Weights of a small transformer language model.
Size: 13 layers, 2 heads of 64, vocabulary 6142.
Training: a variant of Muon for these matrices, 5906 steps.
MLP neurons of a small language model. Each row is named by its layer, matrix (gate and up: input weights) and neuron, and shows model dimensions 48-175. Each number is 200 + 20 x the weight over its row's rms, rounded and kept within 0 to 999. A neuron's up and down rows have the sign that makes its largest values positive.
After each neuron's rows, "fires after" lists the tokens most often just before its 100 highest values on Wikipedia text that the model never trained on.

L5.gate410,205,208,216,214,184,208,203,175,160,170,217,188,200,256,204,184,204,190,216,174,197,176,210,178,204,189,197,238,247,174,210,237,221,235,220,196,195,187,230,222,240,183,214,243,221,220,191,207,224,219,211,222,183,206,225,188,195,211,186,207,222,174,204,183,182,206,217,175,207,209,197,175,201,211,220,167,188,209,182,200,169,206,188,191,221,175,258,199,199,222,226,170,203,184,172,226,159,178,189,213,194,203,192,185,192,212,163,182,208,229,217,196,232,201,196,184,197,204,184,192,196,199,197,204,187,163,212,182
L5.up410,194,226,208,175,228,198,176,199,223,199,218,223,191,168,226,182,192,248,170,171,200,184,218,153,210,205,192,194,217,223,213,221,232,220,191,207,205,200,239,195,201,196,200,216,195,180,175,196,192,242,202,222,204,216,207,222,215,203,161,193,206,233,189,157,200,222,209,177,175,241,213,215,163,193,201,202,203,206,191,179,206,215,210,206,185,179,216,194,210,196,209,202,205,189,176,199,218,207,244,203,221,202,164,181,190,189,184,212,191,220,201,212,204,197,179,200,205,166,208,221,198,177,174,209,185,211,184,168
fires after: "0", "9", "7", "1", "8", "2"

L5.gate184,225,196,192,230,217,202,158,228,206,183,210,177,199,230,211,206,207,219,204,178,204,231,201,203,233,181,183,149,210,208,210,212,188,246,216,187,204,177,186,191,187,186,185,197,184,222,221,209,198,233,156,198,171,191,203,222,198,209,203,194,230,183,173,209,197,184,229,199,226,180,212,194,184,179,206,213,178,206,187,164,195,193,232,172,178,208,186,161,206,242,220,183,178,213,156,207,186,192,205,218,186,157,187,236,192,187,173,173,192,189,203,215,209,190,229,218,184,203,190,177,177,186,214,183,204,238,176,184
L5.up184,220,208,170,189,195,216,214,230,258,169,185,197,206,196,196,224,200,169,168,200,214,197,183,227,192,194,199,162,228,230,229,238,202,180,218,242,169,191,227,197,228,210,208,177,227,203,211,184,224,181,214,182,214,175,187,221,187,203,169,198,213,220,203,206,229,193,219,196,212,185,179,202,183,216,209,169,210,238,188,219,202,168,235,214,192,160,189,204,197,183,231,185,195,232,179,203,205,187,182,212,212,181,203,192,186,219,183,207,207,181,186,163,207,237,178,200,210,184,178,222,165,206,204,199,217,161,210,206
fires after: ".\n\n", ")\n\n"

L10.gate435,208,188,234,190,216,186,214,228,230,235,208,211,227,197,189,178,207,199,204,211,214,157,214,193,177,208,190,175,207,209,211,215,193,205,231,203,161,182,202,219,176,201,197,192,214,227,215,219,199,242,216,184,168,174,177,216,215,210,177,231,234,228,203,251,219,226,181,200,165,171,174,224,183,220,207,202,170,228,166,198,207,226,222,213,201,181,211,202,183,203,221,196,229,207,246,208,153,204,214,205,207,199,175,215,199,207,227,211,183,173,236,229,210,189,185,192,191,161,218,233,183,223,198,189,211,195,193,210
L10.up435,209,208,215,178,223,213,172,175,199,215,208,175,233,203,189,173,212,183,213,207,174,210,205,207,192,172,172,215,223,178,182,202,170,186,199,218,154,233,204,196,205,173,193,196,160,183,213,207,203,211,187,178,184,209,229,198,219,195,194,205,189,179,222,183,213,189,236,200,201,209,195,177,226,173,182,219,192,185,170,155,196,204,179,211,178,207,216,187,189,219,257,179,200,177,162,204,210,220,204,181,226,209,213,224,205,221,227,196,224,194,211,223,231,225,210,200,217,189,206,204,209,220,212,195,209,160,195,183
fires after: " ", "4", "0", "9", "3"

L10.gate349,205,212,190,208,241,196,226,199,204,188,207,178,201,202,201,154,214,215,202,198,219,180,209,246,190,178,193,225,163,208,226,220,199,206,209,208,186,232,229,222,207,209,179,182,196,185,198,256,171,195,200,173,197,217,190,200,174,210,190,198,217,196,194,208,229,205,191,214,245,212,176,195,184,215,198,226,196,223,187,206,173,195,166,196,193,191,176,180,217,184,204,203,254,220,212,232,216,184,203,217,158,157,183,208,190,195,201,213,183,160,245,213,187,177,220,165,186,204,167,219,199,190,235,187,198,202,216,220
L10.up349,189,221,166,176,200,239,224,209,201,199,200,214,188,185,205,193,172,175,177,179,224,209,212,210,190,200,194,185,170,168,228,203,172,191,190,235,196,237,182,180,184,217,182,224,201,194,172,229,159,194,194,196,203,201,186,195,204,187,228,215,198,238,196,221,203,197,213,190,209,172,188,181,207,184,198,211,217,189,213,175,187,203,228,209,229,223,201,218,212,170,234,222,223,180,212,186,168,190,187,205,210,191,147,212,215,198,205,198,219,181,230,191,203,232,204,213,212,213,243,191,206,189,201,210,157,204,185,186
fires after: "1", " (", "0", " "

L5.gate521,201,239,184,208,197,232,201,199,190,208,220,191,219,154,210,195,195,212,214,210,178,198,218,212,195,188,202,169,154,216,199,214,191,218,206,211,191,197,213,228,206,192,213,181,184,220,207,239,228,235,184,170,173,217,185,185,221,209,205,181,194,173,219,198,188,205,195,239,215,239,233,186,213,202,170,222,197,209,215,183,185,177,186,201,200,182,230,243,200,205,241,221,185,196,193,226,176,170,201,196,201,167,206,226,207,180,165,174,197,162,222,215,217,223,196,187,183,167,151,214,218,238,228,226,184,193,183,215
L5.up521,199,228,172,218,187,190,182,214,199,190,191,218,198,170,169,195,190,199,192,222,186,166,211,208,164,209,175,178,142,188,188,209,174,207,198,215,214,197,204,177,242,198,195,181,201,203,226,213,196,209,208,197,188,185,169,221,202,203,219,198,220,181,207,224,199,222,205,209,233,194,217,177,229,232,152,201,179,220,206,209,170,173,211,193,177,161,196,232,169,221,251,227,178,193,203,193,175,195,199,234,202,208,193,187,229,182,214,201,221,189,225,209,207,215,214,199,182,168,169,223,264,243,190,226,193,192,207,188
fires after: "\n", "–", ".\n\n", ")\n", "==\n"

L10.gate192,184,230,191,217,216,173,155,190,166,175,195,168,226,178,193,200,225,202,204,190,189,192,222,218,190,171,191,187,189,213,183,180,175,246,189,200,220,216,205,226,240,213,218,228,201,196,177,227,180,203,223,191,211,192,194,232,190,206,204,214,204,204,190,204,182,221,191,197,166,218,188,220,235,198,194,206,193,212,165,191,218,158,183,174,206,211,167,217,190,171,162,236,201,212,176,195,180,214,208,176,206,233,189,206,215,240,219,201,200,175,212,156,174,177,220,207,201,189,210,172,215,214,242,204,181,216,198,179
L10.up192,193,217,210,207,199,196,217,223,200,183,203,173,232,160,204,195,195,188,201,209,216,156,198,192,215,196,208,187,169,193,204,169,206,231,177,216,171,205,203,209,199,194,212,213,199,217,185,193,197,185,215,198,222,194,216,188,200,226,241,197,214,193,190,193,208,195,184,196,177,199,213,189,224,182,205,174,167,195,232,188,183,177,204,208,206,167,213,199,224,201,218,212,222,183,204,210,184,212,187,204,206,197,192,225,251,211,193,175,247,219,197,175,241,212,201,157,171,190,236,220,195,196,192,221,173,182,233,230
fires after: " ", " ("

L8.gate189,192,207,212,236,171,217,195,194,194,178,215,167,244,217,217,226,177,206,190,207,232,226,217,195,186,215,242,165,210,182,189,249,232,210,214,197,192,194,223,187,213,172,226,188,202,202,201,174,184,195,186,192,215,205,170,213,180,230,211,208,182,192,207,177,198,211,205,178,201,195,196,171,209,181,232,188,192,224,217,193,199,229,194,166,194,217,222,219,181,186,190,178,208,190,197,186,211,210,200,188,195,164,206,174,215,220,197,196,213,174,210,169,239,195,193,197,211,200,214,192,169,210,205,183,171,193,212,211
L8.up189,207,171,199,215,197,218,228,193,233,207,206,186,202,223,217,217,189,169,188,173,202,227,200,185,216,228,207,159,164,172,194,213,223,204,198,219,198,186,180,232,210,226,180,194,213,180,211,225,207,180,188,193,178,198,213,184,221,190,201,194,194,226,185,199,208,216,192,192,175,194,185,199,169,233,231,198,211,195,184,175,213,203,232,179,214,193,220,237,208,181,156,162,200,205,188,215,198,214,203,150,242,189,214,169,194,200,207,170,204,204,186,190,219,224,213,187,199,191,188,215,207,182,191,191,175,211,174,206
fires after: " ", "2", "0"

L7.gate30,188,217,219,200,188,226,199,197,205,220,188,221,192,222,246,193,174,224,195,209,199,207,190,186,196,190,202,199,174,189,210,209,217,193,247,200,163,214,189,175,194,211,199,188,193,204,206,175,210,198,194,202,181,189,199,169,235,188,215,197,187,177,216,218,211,184,227,193,213,232,162,176,173,184,237,187,198,212,174,201,238,202,201,223,180,221,203,222,163,208,201,187,189,205,210,209,194,185,166,200,207,190,164,225,185,170,192,205,195,207,199,196,200,185,172,215,209,217,205,205,188,199,187,164,185,212,229,198
L7.up30,174,213,201,233,213,207,225,203,177,210,200,186,200,218,196,196,232,216,192,214,179,216,208,207,202,192,216,204,224,204,186,179,217,197,171,190,217,212,212,173,206,203,212,175,253,175,205,195,188,207,218,214,193,185,212,213,220,169,224,215,209,200,171,225,214,236,181,225,188,245,221,217,209,198,234,207,200,174,183,192,173,198,191,219,195,196,216,197,221,164,204,189,190,240,225,160,216,194,195,199,203,191,194,223,202,210,167,200,179,198,226,197,196,231,201,183,210,209,213,205,199,229,195,243,207,203,222,231
fires after: " the", "The", " The", " express"

L5.gate179,218,192,174,184,162,216,185,210,201,187,228,224,219,244,191,193,174,209,189,177,185,204,240,208,229,206,215,212,182,194,198,189,188,190,200,215,186,178,216,174,221,230,216,239,227,200,183,187,169,209,184,190,222,242,177,181,177,213,178,224,224,179,192,216,223,168,195,205,192,223,222,196,178,171,188,215,211,259,210,201,197,171,225,176,184,197,210,219,201,179,206,180,198,198,188,190,186,217,190,203,198,178,187,178,183,156,165,203,211,221,209,199,204,220,188,225,199,163,198,223,175,212,220,149,160,218,202,208
L5.up179,207,236,187,256,235,232,176,201,206,178,217,187,191,199,212,203,185,198,194,201,201,235,218,232,216,174,218,234,217,218,214,179,190,214,167,216,226,180,196,180,221,191,221,212,205,206,199,199,193,206,172,209,205,204,204,199,235,236,173,210,220,199,171,204,238,158,242,202,159,225,214,225,181,188,220,216,220,211,211,172,190,184,255,179,202,185,207,204,201,193,199,205,209,210,192,193,208,187,175,200,196,189,171,190,181,164,235,186,214,210,207,198,214,238,208,221,154,231,198,230,168,184,219,187,204,228,217,193
fires after: "9", "1", "8"

L8.gate331,164,232,226,186,173,214,167,219,190,218,183,207,187,190,198,214,235,209,252,185,183,229,170,200,229,223,185,193,177,209,178,215,176,185,184,209,199,219,206,182,212,166,132,181,207,188,187,213,201,201,191,173,184,196,205,210,224,245,177,182,222,219,217,227,208,214,200,207,210,210,169,165,195,165,220,204,165,229,177,191,191,219,218,221,181,218,172,207,151,204,189,220,204,242,231,178,190,205,200,192,228,197,196,179,190,224,217,210,214,208,188,203,196,219,213,180,201,211,208,190,205,195,189,190,186,207,252,212
L8.up331,163,204,240,192,193,206,203,164,196,203,204,216,160,210,201,194,201,203,208,216,195,209,195,185,204,205,191,211,184,228,147,220,224,196,192,206,180,172,201,163,187,228,202,196,173,164,199,210,187,208,185,176,179,173,208,206,234,248,220,182,180,189,218,234,209,218,184,191,190,208,164,167,214,188,196,227,184,237,190,173,221,226,227,236,186,200,178,217,157,187,177,224,185,192,210,178,222,178,200,189,236,196,222,178,170,223,218,211,188,205,203,176,181,208,170,179,190,195,222,197,189,242,191,211,189,192,246,228
fires after: " the", " The", " a", " total"

L5.gate92,196,216,206,202,216,180,195,216,220,174,209,160,188,218,176,210,212,206,177,201,202,161,180,173,197,190,174,191,211,195,189,195,168,178,198,190,193,210,184,215,230,189,207,196,172,199,190,196,234,230,169,196,189,159,190,230,206,185,217,170,191,216,232,206,206,210,245,204,233,220,226,171,171,226,214,207,190,234,178,200,181,209,171,179,132,189,179,221,207,210,187,185,231,206,233,220,173,184,212,173,179,182,195,179,181,201,223,185,177,223,166,188,179,213,234,185,199,173,187,171,219,181,206,194,210,212,168,197
L5.up92,195,220,218,220,182,201,167,191,173,209,206,206,199,193,177,191,204,199,159,194,190,184,173,189,196,210,222,195,192,194,192,206,221,143,228,233,202,249,180,224,188,201,189,223,172,209,211,191,245,172,238,217,190,220,204,203,157,169,211,203,209,183,216,198,220,188,187,205,188,210,176,195,225,208,201,205,208,194,174,192,215,214,194,198,214,196,220,214,181,212,178,193,185,178,212,175,159,206,172,235,191,195,217,202,226,216,161,180,189,148,193,195,184,199,204,212,180,214,235,219,227,200,187,218,163,188,208,213
fires after: "0", " —", "1", " ", " |", "2"

L7.gate349,166,211,194,202,216,240,219,182,191,207,206,213,174,217,169,157,190,178,237,208,235,185,182,221,170,205,230,204,187,181,194,191,199,189,211,183,178,207,180,186,247,192,167,188,183,197,173,162,229,215,205,192,210,191,127,216,226,184,210,186,199,174,208,191,216,201,173,217,221,239,197,177,222,219,222,200,191,192,199,211,218,207,216,196,169,230,209,208,197,196,173,247,204,224,203,178,199,187,194,223,210,177,158,205,213,195,220,225,209,202,199,199,207,196,180,166,205,200,189,236,198,197,208,173,173,218,217,219
L7.up349,174,181,238,234,146,224,183,193,211,195,205,161,182,218,192,182,221,219,242,214,236,180,206,205,201,202,225,220,214,184,199,187,224,187,184,209,196,191,220,218,230,173,207,227,182,173,215,184,186,243,228,218,221,189,192,223,227,194,213,185,208,197,194,219,225,179,183,233,246,187,189,245,184,212,203,204,192,199,191,202,227,221,220,200,175,219,231,162,213,208,193,215,194,231,203,177,166,192,178,215,189,200,196,168,200,196,224,212,208,192,209,188,203,221,203,192,232,160,211,240,188,222,203,203,171,163,204,187
fires after: " the", " The", "ag"